Part of a small language model's weights.
Architecture: rotary positions, no biases in attention or MLP, capped logits.
Training: a variant of Muon for these matrices, 7486 steps.
MLP neurons of a small language model. Each row is named by its layer, matrix (down: output weights) and neuron, and shows model dimensions 480-607. Each number is 128 + 32 x the weight over its row's rms, rounded and kept within 0 to 255. Numbers have three digits each.
After each neuron's rows, "raises" lists the tokens whose logits its output raises most directly, leaving later layers aside.

L6.down155:130152135160148045121127150184152113103156135098153121130127144108118110129131078080108071103090067123090158074113130172120092150136158162099129123126140153095088105084142105124172113090097151106132110088113147100131132167177093140112153118118084116124139073097127122173087146128099121129081015136126157132103139143130106167192132131117162083188207094130168134177133087112159039140127
raises: "or,", "ork", "or.", "ank", "ali"

L6.down1778:140116137063109134116176087133144051119221133153157187100128104111056090109049093105139129189177111149139116138127103130120211141118140146115123143139165136207163145132162167154169181078119129155138135163128172122146109148114108180101165138140155114145142100105085074112089131108142116149119135105120109137109144172150130118185145091145103158106181059150146115177132088080137120147124
raises: "an's", "an.", "ano", "an,", "kin"

L6.down91:134102135100119139162124137173140150102167117142059157156160124106114111115088131140090112161105160134156122110152157102146132106114125085088158107157107122146127118128122135137124139098161138120154147105131168125095108135123100133127129115201170109172136074159078090133137109114073117068147110107165161106082110136150061143133116176079144134201114193104175154083154116194110139127117
raises: " time.", " time,", " day.", " day,", " year,"

L6.down1274:120174126135131107140126162143154111116120127114169143154172106137109109121118078105096166156126123168120152187154075122077163123180112129131098157128152110060168107104195090149129085115137165152124111110121123122088080082181137092149122121105151136115154114097161105186150133044203096157120117112131168164080062123126102114157123110125154163112111120095127058135113139113103125115110
raises: " the", " your", "all,", " interest.", " a.m."

L6.down2752:136097152114135114086125164130176114100098128091191132143168113136125148133128204158146086127117103072163158120114175171136154099114141092106135169125163143171090106066182173138134137141117108101115162120137121126158105093144133125148050129071100184109087150108131089077092120159139183087149159091085129108137131168094150112126126156171108172092095158154122154106120108171139081149131
raises: " Total", " Other", " others", "al)", " Total:"

L6.down687:115125082143135137150101126124103116161115103077043076143077161143151121124096103114131080137082107127138175163107086157122110144116096189119141105084194122130122126141142122178145154139140183081127161116091099111142152176141118143126107179122141133086081111160167105149145134131111162129208178151107228177105188130129199100166112151123102136083119142105171133176140104116108136112151
raises: " railway", " road", " station", " route", " Road"

L6.down1648:127095110138120111119053066096086152113155125090114150123146158103163118172124086073188092135126149155113099141126108108144089099107065097111123220175126165150144120162104168163147157122094133114124158105130111134170157077076129140132244193145128120127082175084129127142103172135101149132086117141126160121138101082190149133134076123109123153103114125150062120145148182111104123142187
raises: " life.", " life", " life==", " leaving", " retired"

L6.down194:141119152119109087141085114120124151181085133090124146168162085160157090128186150166162177110126131127159082127128164142102093155159114097122130041115124118144139132156154120110148095124032111159178198150159109086178136130115127113141136137120095107127155116101160128100099137108102144161112123187164154113086103121113131120126116133098151140096173123129125170132109091164142145130152
raises: " effort", " attempt", " era", " move", " committed"

L6.down766:180115076175186105154187132145166169155118181144130126128091167125134118144152150139232180131119171132148072107126119156188046177179088081148131168156112126060085177118146135120133159104111082124124097118125149061071110132117123147179164167119168164167129135120099096148176124131176160113097099079150118117086164153118119088163132124105161163129135106116115169115121189216148117076159
raises: "ionally", "2", "ion.", "8", "ally"

L6.down2531:134144147114091153122126139077140091117076147171079054114148083125187134168135140095196128152054110100167102092148092130185146063120150083131091111136113104122113162097136078152183162094126099083103107148102107062117105110141176114174097158142111139108133139114175104133141120144148116071150110171157149160083147102089093104113185140100073132030112193150125191127133119126081125082156
raises: "ators", "ants,", "ants", "ors,", "ors"

L6.down206:101124091169148113118050152189096175138138090141097101111164141144097143172138098139134145090157158154118101114139104144084145149136117185144105139121166143086161106128124105074140185129107185142085117137151120138121094118144149130101067114125074185113130132160097100096107129145123150219161101143113097179106041119145152073127155088124115131080118111138120089150170101147148107133150
raises: "ous.", "ous,", "ence", "ised", "able"

L6.down3066:133113114175148155104128082147191109101121174122120161091157115168105157102155049109091168138124124141161084200139104162127118182114111140083171130117120152147092051111111097106150169096131192175129142107148139176095115148125207082129151139122096088111081130106141121173122145121139143121132133167098122124073123174074163130179143161149082106120119132088147143152176185113179152096122
raises: " known", " ended", " opened", " graduated", " named"

L6.down705:134118173098107138103125063198086148158108122127152190176111157120100085156121103154195127148045081062130116157119089122112122102132157133116170077139154132066121130130172117102122167185151125147100163208094123142159074112117207146187144127123055105075135150124134096113187133129118128130151153135141038151120075167098125161178141095106175087097095078147124125106076146115134144164073
raises: "Un", "Le", "At", "Al", "I"

L6.down2236:143163111163121083138127171154088078122156118130097111155170126143156108166143161110104106163133164140090093165142091174103107135191082145142138129095154063116094162081154136159103077119087072139135145112162094168053117159121160116103175138123139179160107104069171146194133147051123139145127184086136101103107147124107077101155194116094107138213126114136130099093107100138126130120175
raises: " about", " up", " approximately", " nearly", " until"

L6.down2354:116159092113108105078111082107148105127100194159163194098126157163127184142136174114125086147069069174135131161154083115098109142183192190141140147088095164111104079155158134154173128111109108075168074134198239063183099107168102108130118141174154138186077154138089119115139115045075102148120130167165098115104086162148147129061099185120133142093139118072163144129080087128137184115093
raises: " wind", " weather", " temperatures", " climate", " current"

L6.down1070:122129144115096106139070162122145097088115137152107112090135103111126103112186175177131124102084145186096102125104145087112165098143138130169069069116092139126077137148107165114122097060191154143167078121158104090112124178105124059143103182112166165120131100117120102142164150086152117185137149146162124091135137102080037162082132137151126131155101175112113144118094151091087070128120
raises: "ic", "ical", " Mand", " Martinez", "ified"

L6.down1142:117150144106138085124104131162124127113135152092091128104127111078165157118163130093079119159142201121090160162074140106167146124147179141186163199152160120158132142098098094179206109167087170198152175125116088133081092179122088138208156150110150172114124163119151144108138143126146125129197179182080090111134107191108129125085087097137131183179145120102098131111099154136123124180136
raises: "ings", "ings.", "ings,", "son", "ing."

L6.down223:142128081092096127091148155189137101094149166161160073096167109181095163125134145090138142164145055157012130128043138119117091080101061141189143158129071186197153114119103164112115157158183141086122116138133129117163132130151107131105136147160115163120124162160084106119105138178109086123142063138095154126095179123154105100120118126093094131120155175138154108142113186150166138180110
raises: "her", " off", "hey", " around", " away"

L6.down2338:116168154089135110079076120135203141162126131182075103126107152149160100172180129097165124183118141147109112135061130098109130174117122159163159149086134109100115138113200091125190085137077120117136095120153165118148102170191099118134107162155124117152073142134151107089098060098143165185111117087109085088180065113159181079157152087073093105162108125095121139151179127106092135116074
raises: " year's", " annual", " year", " year,", " year."

L6.down2277:074076183129167109103122087123099141144054172194112070110168113109110101100162123076089144169113121075164126130187139181052133082171115128149095113154127096140109115121148144104102141146171089081127150160168156099125133142131176148106124137039106124119124108112160172167190160117164115177130122124096113080095082147102117138091108147192098169116134100142158152133089090117143114098175
raises: " task", " group", " type", " forces", " disease"

L6.down2051:124139149161104150086129033165143166178064186099098102129152184117164192131106172148089123097089092123117162174105086108083141154089147104103082130152158094132176107137083212138139138115093101174106120187141119100166153145090087104098139127079115122160091176127136106157107132074066133184111174196092123123185132122068124165150176121149121129143176125196144102080153117117197106097129
raises: " →", " approach", " Neb", " bid", " end,"

L6.down242:159146116182145117099167079085130114110112105073159170106121101163154129106097139126151121138094091126159113119150182191117155118175182135164098145123135195068155118114131106163166140145127113129117151101082088140088099141123125098058108074109095114118122074143171122132061117130117171135144105126154137132126141113150164147190132120068146072067149116169138167123152190134177161123070
raises: " to", " provide", " promote", " ensure", " improve"

L6.down2124:150124111191073126139112112087132126098119112163146160086151119128153178194121099089106123146133104100110158139083098155102111145151113167163089100160128108122062169120146112131114127164152174146142132115056161116103091091167097159098127131092118145174116089103103108119162138114184080156137096108112123125164145058169206179192186126165083145144092158143168134188085160092102120127155
raises: "no", "sh", " Dark", "ward", " leaving"

L6.down1763:106106096108084130158113140115160145109162145153122134184123170080106164121092167212134128136123142155090087113121138121095083148072069141125115132149132130130143107146134119073084150147096107165136150108102149059129079156142129074128061092161115125131170121165101150121122131156128109103130114133135128081109134081084072026136133096112190107160073131082164172158108152095127142116155
raises: " time.", " time,", " town.", " time", " town"

L6.down2712:116090134112157179075073109205130181100165115113159083139170102140097222135111125113071175121209166097129152077122144154154102106186111196074063108103122091109152236103156149097109179153172102103129112189075156069083123140139138163123142149144160167090134099074149132116114132167149126118115089126116121171137122151120147108119073191077123118101160111121126091108087152094117139187171
raises: "ment", "field", " Base", "field,", " Era"

L6.down2025:091115093097185133115123141124159092059135080160103109083109119139142151129149130127152166151064149093112123099089132107108104159092184148119145168166145124135122140120136115095137081150172110055179112077124140123095109133133093204120098158102133106182085121180134167150176095180090141127089132178162126128158155119087173136154169162120130098083142113128159092181124162169086136172129
raises: "er", " is,", "h", " he", "er)"

L6.down1932:167135119118111164100089158143166148089139092128046145107137068165161135154106134113082140148101139141178199161169171130141120141137146154070166132100089138124124143176173122167146137128177126097102158108066138053177139136129149184082071109083140147157152122129153165071149092138074118111152087172104158083084101191090176133141109132107099176112117122130122115141116128139127119141141
raises: " workers", " players", "person", " officers", " people"

L6.down2371:120138127160157182062131041081135112066105119117167139143075119110156157136180124143117121170133071122063125126166126106152114155113118131140135142096086105118105146156145140121152114141159210118180094079140131143142168110095172128176162186068091142142137154112129089124134162143113075117097068166183088109134137201174166130112118174140140194156113111085120085134139166126109089090146
raises: " hands", " hand", " Empire", " Brazil", " behalf"

L6.down2566:073108093150106104078186130163097077110094195151087125102181154132152165143117087127131141110196146102120143107137068097129125149167147119138100208162188135143110126106129152106171161096101138166128074069162127105121092151123114147118107091111191154090124142159128127064103140111180109166134087100095180159091083129114168171181098121117057042149079071097131124159108129120172084133127
raises: "ure", "ured", "ures", "ure.", "uring"

L6.down2319:172161162167126151132119187117122120124114126169182167090110092121176167092130144139183086129096094170114144126082130115103127137099095086136223095094157095144104139080109151093170166139080071143083123085162145143146089121075153115171046120107071169134122118163117129118150157138090101132111135154073123135152136084186122133141085101166153171119133184120152129093140149136130142139131
raises: " acre", "-", "-m", "-minute", "-the"

L6.down545:095101085112151138127106150137108159090159095109137116121181084140086148157039109110124136188201126070148151182088140143103140100143184058134190146120120093126137137213062103156126107104114091221164145148062175094110128142138154094144109108088071103096133145138131160088100167118115187137129096156130096115063140127129132095207107136184182119094087130161075089108151119119179100131148
raises: " way", " cover", " funds", "th,", " fund"

L6.down2744:104108114109152128136174131109162137092121192154109150135163134161087131117114112187156053143110136087084094117085166169139136203098159193115124161094116075091142195098184128149179127152136099137126078166071153118143124163115161161075160129159131125152132153100125174167145121145108147122163122161115143121131161087152123082130109139116111094155117094144103129157076159160105102121208
raises: "com", ".com", "ship.", "or.", " retreat"

L6.down717:094163114102115134153161125116113090197107168156107168130213129120156107124099047128172080120092092093144109154125101188082194089209067107133161072138124127153110130126206100057085133172123110121147195105142172120074109127140114161142084109126081166145087106086116133173118138117190116145160173094141215191123114126137152114094150141148146144128138090134135168142073159108159121125072
raises: " possible", " unclear", " obvious", " clear", " easy"

L6.down1792:121087109179138157114154142083150130057119150095127121209119136108116114134164142162122122095132110182154106124103114092079168153117105160135170104140131143137103142096135151076102150126100125109105093148144085090175157136078132066154189104143100106096157141109109153120108114133081135099113158111154066158181091163122079136129157100147156145082129143153058114113164127157087118121147
raises: "ered", "yn", "ined", "erm", "erman"

L6.down1765:156129160109148090106118108128157141057066073180124130114164107080146084166187131124122102126134118115145185142140131149083076111179150128070178102117167131123112080134068099130120115142097118106102135046132142127094106027135146137195138106085076100076140086125072055076095140069131066128138064083140099123136113214139159081155141189124125147138138126137096195150099147082158141135130
raises: "let", "ros", "ll", "sk", "hibition"